{"num_hidden_layers": 20, "hidden_size": 640, "num_attention_heads": 10, "num_key_value_heads": 10, "head_dim": 64, "intermediate_size": 1728, "vocab_size": 8192, "hidden_act": "swiglu", "norm": "rmsnorm", "norm_place": "pre", "norm_eps": 1e-05, "positions": "rope", "rope_theta": 30000.0, "rope_fraction": 1.0, "qk_norm": false, "attn_scale": 0.125, "bias": "none", "tie_word_embeddings": false, "parallel_block": false, "init": "trunc", "init_std_qkv": 0.0148, "init_std_o": 0.0, "init_std_up": 0.0148, "init_std_down": 0.0, "optimizer": "muon_variant", "learning_rate": 0.00138, "beta1": 0.93, "weight_decay": 0.22, "lr_head": 0.00541, "max_grad_norm": 2.0, "warmup_steps": 200, "schedule": "wsd", "decay_fraction": 0.85, "decay_shape": "linear", "final_lr_fraction": 0.0, "batch_tokens": 131072, "max_seq_len": 512, "doc_mask": true, "train_tokens": 834900000, "max_steps": 6370, "dataset": "wikipedia_en"}
MLP neurons of a small language model. Each row is named by its layer, matrix (gate and up: input weights) and neuron, and shows model dimensions 192-383. Each number is 500 + 25 x the weight over its row's rms, rounded and kept within 0 to 999. Numbers have three digits each. A neuron's up and down rows have the sign that makes its largest values positive.
Before each neuron's rows, "fires on" lists the tokens most often at its 100 highest values on Wikipedia text that the model never trained on.

fires on: "'", "\"", " career", "History", " \""
L2.gate1537:517517500488528504479527511467485484494502481559507506516483505477456549496502486467522492518465440485449451458513515487542456506544484492435511500541498519474526477530517457495491509498462509564511507518544471471538489501485524495503528515500482519496494517498474463490488500533518453507520504501488510512520475508494491534493499480476490526492505481516510456518509501466504491493503478492504516472476524496541491505496484491537525455507476518504520480483484471532496530496496505523518458518523487500496537469489464493526539492496511499511460467485447499507487516530484545464
L2.up1537:493482543535524529543489509524475534485514513528492523508513507490489489476491486546481544496477470503505502523467509529515483485480494509499481498528454497504470519503474517504551494503500486468519491513490475485478530482485506508510542493475490524496476506507550488507478449465500519506501514565480532525526480540505488496477472475508471500492513486556463471495509558485482450503514523513497485530453510475521480484509481461536504471470517485473512492505515530519511480484529461518527515509499515526504518554477511454480489514510530487501473450498526484495513518515554496498

fires on: " due", "fo", " Fo", "sco", "Senior", "able"
L2.gate745:533499523568497533492504481463478521531468497494488499464557515508513472502489534449510500512478485519472541459487468512516489548557501522512531485489508476526512525500514493505502528571507500511511498524497482509513506483480463477504490555467444499445510506514496479440509491506526488488492520447504517480472491489474516538488470500470510495545518556453479531491514508502458472492531458473490471512498469543507455504519512489539485464499492520522509485489525551508568513512506508521531503491527464504462524458540516484496538471513493468545485517479477491531494500477503473502
L2.up745:548465503537466533510510549497510500517494535514490511480487521561495460483496514477525514489496461500510553458475468497506461516531507521496519475463502469501491503521529510474517505498502506506516485513478511484493508480497484487503494531509494500457474494519523497468509493508520492471503533473531530526436500502480551495469508542488502504515479510509495501521557522507488490484480495479497490482516470515493462497480506530534487499486495455470551460538511528512561523506558510535517533473548489522504519485569472468487529515512517505531514517491512493516482476503506511467

fires on: "[", "\"", "Source", "”", " “", "See"
L2.gate1326:499470507513544486481540506540495515492492518473474515529509502511457540502515501485516506460477498512471508443516498532493506535492469456453430455480508497551510490526451504483490509496494506489503488494529495517495507505518540515495535502511461478540491503436577486490487535499515487527475528497482502479516468521497523524512490521480461469554489483464506467538521498550496438494481488542499508516489503490503561481527493542509492526509451471474526520495507486508513516493541504455515463474517535454494559477502519460539542524511469474508476512484492537500554518496482536510
L2.up1326:480507513537489481484495508529519542505490494467455494504518470508529490490454486518474487481487488491483466462528483496554521494490521449469502488495503523542512476523482516508497528508522561496526514499492491493528506508517463514470474452524535475537537497512543501517497523501540508502490505468470510475519513527516537579517470527480499490497515538498537463557556510479535473460485514488481488496454485486505470533524516536503548533521471483487469495493501527495513515485472525472499497501511514510518531471467493442498515531510486511518520496465466509501499477488502519449

fires on: ".", " Record", "′", "ly", "d"
L4.gate393:531462510500486487454480489493545454513515460534495502497526471492517525501538529484501490511476460473524452491495548500463520484499484413503470514514484531494462465494446493472483517494489506521521499477497554494485470476466487476497493538509470486495514550515507510504486511491526448501488536505515458504508504494564484543511491507473485506502515491469514497502537510445505538520480487497468534498555510468511547502525542489478485504486525524501487557506498496468532498478456504502525507492483517458460480510483501493542479477493503523528523512488529529448474555484503474469
L4.up393:539533510459472447472442484500502470509533505483516539529497485516477534499515542482529500503509514524514500531526547500503524506528521508470512491504523518525523497507465533476502501474515486498519516491516505507526470500486486525479517545528479502480547472478482465494470519545505507508503486517478500490479486476485512525489548537506520446535520466478509545521501509453525504501480512476516546527503528497470509487471530512520516511506496525463494490494497510473552525491478484482541496487468480487505515538524540495501540506523549505494530486477520508503526485486492480507

fires on: "]", "”", "})", "\")", "mark", "hall"
L2.gate1500:509518483477472475457534520435525497497479490481497479479486519502516518507521455468500490516526483509490500486520479464517527483531521501516508485496514512526541450491486517473438524475543510490481510509502517508512485466468510536506485545553484501489522534461508538518526511475509542475497510534510470482495522490514502528496490482499524470489504489502507478512499532501473509518488530473451507506534516500459450466493471476524503495493534484516482489541506468491472488545436473513495531512498462540510462485471522516531515477486481528567541496460471510504522517494499514537
L2.up1500:478509509521469467491496485497489460517515481494490465517464470493497490513483488475496473498485513472503476521496500481550484460499527469485451523444505499491488456493470506495522467487550526512520490419453476500550486500526508503517476497488551452449542547473557471496486509528477484475499518485515502526516481531486509487497451506529515488473497525476504505520497491489486486533511476520494501497472514515484474494492510520479537556511503554450507482462473575451558461537531495485542495517444519524489482493512519445494535520491522477502493530464492497530486488494502517465

fires on: " Ho", " Wi", "fo", " Fo", "o", "log"
L4.gate1098:517518483543487561514506496500495517517450512494523543520524502463467482505518554500512490496463499479508473482488477552488468554515483498491518518514487481466466512497499500501521531486480487454499465508469491556527493478449507491502520505470492481533474426502511463530536524460509501523482481487487540497515515458502523503501457476498470467488447532476485552533508480512498472506512476506493484538520526507485545485498527493469504462510523511506489522502499504494497467528506505507494489481472522519520485491510476500506464452497521482524484507526497523521450520481525478434
L4.up1098:524515537519502491520512486499465525491506566517524483489478489489537488514465504460533483497452464501534469458509472506489535567529516493515523503505454471466474538468475469490505540503480506451521492517512509531482459395500500477502515522493488504521474462468492449490499504452508501516499505470514486489514519494518512520515506496470440484488477491468452526544522497483500479466543493491504535489493473483482486446417515530506482494511495505476485500498490500497493474538501490485473497476494504527483507517491487514516526460497522500503508544483548509513479519492486483470

fires on: " of", " ", "-", " by", "e"
L8.gate171:484489500558511507472464467458539488545480507507487531512479477474472541498486500513510482521500506495485491510494491477483498510462528517508509529509484463466479470507462473514468520499514475469513489498487526518519521514481484521479503517490527480490531499499521501504488533438528497497548497483524548493554497506524508453477489486515536485500519522526505486498506466533472537447496496490526494528510510502466437513527518472480524522518476485498533496504539477562488469470473521466504556479503469523501479494494482509483510489515479508480533481498508505500516516534531522533
L8.up171:529524486481537465513515501524539501493500520478461520543421469512453496475498544481495465500506529509520456512452447491496535475501503521514456514543515555450532437497568487502528516458472492471499494489497490526475514498511554549482522541500505482509530472521515498526451521530484522498464464491516530485498505495519486537488493532477519534510513464499452516472501465527494473536496509513486490513493482520450516505533482488530508472491474570507500522510524469504470491520480501452480506500480512519499517507533505522512508502520505491489588513484492504491459541536529514499

fires on: " of", "e", "ed", "ing", "end", " for"
L8.gate576:475468477509490497479489478500533472461512518520504530521482505470501495488530501543510536539557521533486518538481464487494484513465520523523482489482512525503512492470498455517499502515480505485525512534512448498495538446448540544501498496546532507547486528463595503525518470551502486460529533490531532453518490517512514512520514458473479512490519530483507498492497498491489489490537495499500526478503529524445486459481501494510491521513454493496522523478485497490511532504462555472516480460483513475484513502506511515509493468536487497507516505493458500507482479482521495487
L8.up576:501488541455564482516514543464526488522527465478519468558521484539477528481463495553488500519532511451469520470507507518533506478466529488502478517492514506442538473491515517489524493513447512478460514466484504483544545493509494493511505482536557529505467505513514526457532514516521486502494473517503555473500491496481511497521474501561491503486498534525447481506509500475524486503527492451501475517526490530464495518501491468496531489481475513558515499490532463523496492514495553491505468512475523452540473499511475558569471525484509460536504523478502466517518480474505491452

fires on: " Cha", " ski", "ha", "we", " due", "cha"
L2.gate172:508526490538514516537516513510502506509492480509485497538517500461472468508469501501444504502475490485531487547472517487510517520489487503532480506501490510497460525458492507494498470522529535494474470490469481463505526515438533497506498457480487510476495516515505495530527495498497501483487521497552470548487486496467506476497523488471486470517478504482488461460527528502534459532543488464461512497474493476503506492505540515534467478505499524493505480526511495476514518512490525473438507515500435531506519511504463537491546463526483526481475494505475474509504508487486509486
L2.up172:497486507506476525523510499457513504486498482453541538532533519499505461505476503492458493494471472522519479521485515479529469530537463502499512459510512469498495500511518556495526445520456510487483472502478507461500495520474498479461503513512482504460485524513459488544511518497463565497509525502506455509532497480509492500474477523508513495519560529486536535490482497548537487469479485465523504485514489499459525456460501464453523483521514524504529512483499499520471528453520517490487512475513519487481533480472509494464510487494506482485446514515506515498507476484490463525

fires on: "is", "s", " South", "us"
L8.gate750:473525479530503484472460512444491464497452522515522495464515484473489454475483516517526472546471503505511532545502503494500521512503488515531504488507529497472500474444520493509519541516551490522514533535454504468527510498487484480455507513485516557526568505539467509532466470504491492474509494491536520497484502548490535445494468535515485495524495504499449558487490492475454499490456501487560469510465533476537502514484478513492477501448494488511475518459479485523504476464499496494508545489520520523530534488468519495523483565502490487517497519494451478485461503459503495520
L8.up750:496464483531497542506539539477511498497501500489477518517536512472492536468483494495511501511528538498493522498533499462502515475518479509538481530527466426511525483497481498443489531538472470486468569472468507561522499472541518504467509536518492484508548503502511487497498507528506536503493509519567515501474477513486483475505511469497460487510492502492508524513511470478458495516481501507507521467492505481493526485489506526516520508502481482513464508541534475468537521510452493512494519489489485486520512527558498485514501477493480513500503484510489495482514455514502516501

fires on: "ed", "cle", "us", "s", "ci"
L2.gate551:477487467523477484520467510546486502481482516515529495512494481544457489455512528467488505498487443532488490484474489519487511530524485524498479482465490537532503475469536503505531484520526499530553500556561552576466504475506468499511493494513489537498523473529493464499519464491483471488495485521519500512455494509489466478500518550550474472438482523487495471532501482443472502519505474487534470486510470507521517505505503470567442499497517528489517491503487464484507489497492499511498522505491527466526514467495503439481518522506462517511481499512466500517472509465498519514
L2.up551:491471470548460497491499522471488495503490503543495517504520489505539452455526511522486503481513521542477488513476517490515507509505522468456497494522508457541494482488489533500533493537500498499533531544512530517499482472538526507578487505523497519491516516499495479463551435508501519517482506528496563511465475534490502518494498503478473484515537501493506516545545510473505490540549462476496476448517476489500526486510479500547454467520503470548471482516511504529538466511505526488505461496503497509527533547505503469485509526508523510506484484542505488515497523484451542476

fires on: " Qu", " Vi", " vi", " Val", "qu", " Fu"
L2.gate1593:486517504506493531530512550512479503514505516499518552509517508512516468446530543493495539497499521506556532560530523501466501502504441478495480523534516506498486475473505511496506470470527480470506494562510504487507491530490478498540484522470462461506506470507492483481525489469489476506504494526517477493501486493472512496541516497508507514535520497505472453490558475516517471510517533527483466475470489534495480531510512478448503458510516535495509494477482522507473487522467505492492516541499530493453487516503540486490467490487525536525478510526473494519548519485491495504
L2.up1593:491511487486482531502481520500479483529503531516550477489524498515537503505511515504480538492521506511501508503531550503493475502536493526507497547497501483475509491504485517535494444543489459481488505458484513488520471500517470493495495512518480495488492538511491488520527530527427499484489528522479470495503521477495524516533499507531483533500467509501514484509496504503508515503488497522509539489508500524497444519511494520463501511511419478504475511489488549512532499526457477485499500493486518524525498499540471477465488502478504473531471475493528492506484505479481525472

fires on: " family", " Party", " District", " Family", " Region", " character"
L2.gate607:550532549478514506501504514488489488467518490525460533527505525510483481466506480512557453524513515500456479515452510521531526467513496487467502496509505519486505488469521494525518535492502469450507522489492548486475520482537527510512528536463489468502536475489466488504490533507513539498527533465453507499503484496454428521499503499566459544488520522492492491495496481508460467512476501527501490486494486485519521519502496540468492517466477477465512463486501494496448514471494458534482458485514491523473514487473518435498498506501510489500540518453512539501514500484469466482
L2.up607:532526509528487513504523503498486528482505523517497533490499526519472464512511491487566509514490515528471477485477543497522534463496493471490537491505496532449476475485478498519517494520461529496523517471501521504494518475516496485513530494468479501502536497485489504519493493502500497504482496459462494500520492441468458488487467458523462534502474519480516517463493499500451462482464517528507499472514494499495515533482520497497484475527472525487488423459536477464419534502467488517515468500500473499523504460441478513495521509505516507460551515459490500490498517480503478528

fires on: "ir", "5", "ri", " Gre", "ult", "ra"
L4.gate342:487469463504519512545508485483534490480567542515514575498505509505498505528478507533515533460522501528466485488490520483477497511506519484489470518496492489478462505527499477504480494488473488470490509501484480493542502474472555532488461508477506480503505503474510498488451470473521554491455499473476492522520536494497465523501512526535504493496491480542552478497504489522527481497500497510550537454534501518492502507503516510490456479453556510501487508553497470457521526511546526527499522502550532485488521509510517474503511489467460535520508476522530481500495485524509493524
L4.up342:516506505481507497482496458501536504487497504504532505499537509513487513517481482507504524469521464493458490476522448490525503492484539474510487533499490483505468505495505480494490482458481471425488517490464529513524484526462530491499480526509478507484498531480531530464509503475509519486481472468475472493511514492499471480516539508522490535514515489523511468533502488512497430524550442506485501475516501485498553520493497509488436491493490464494480538514479497505530485529490465523469523477511542462494532481532471495487497472486499498483529503529496528489496510535520500494

fires on: ".", "ly", "n", "au", "el"
L4.gate90:508462496492477535490543520472515534513469501461518482505464482507504510501529538551480500496470560510468500537488498503503486517505458436536416517510526480491493497515487535455478482510524518558525494514527480496522532511522548504526514557491543454515519496511548475479474511504492520505515539514470489518450500528498519490504512522519512538508497491494503502463495534494530522483505538500505528544496463490516533512519512516491482494476484515478521499480490485478522525470510505542546483529481507511500561522482521512487505528507449517512542519436499533460444509519462507527
L4.up90:500479474497499519484464526502481472516465505505481523495513487464499518545562508537516505495467460503459523495488498490492530500495475507441524509509495515475476491548457536496503510480516505503494497531523514528501521490498480470472494503464509483492535546459482476517466493504487445504475530494502476524505530453491548493525471523483519511482532483461499488494491534517521503518509524485427524499506508479472485522465526443457504483520529569511501498502464485506559487500469470477540486508456512491520550455478475532512518468491500481469503492503482470492528511502495453506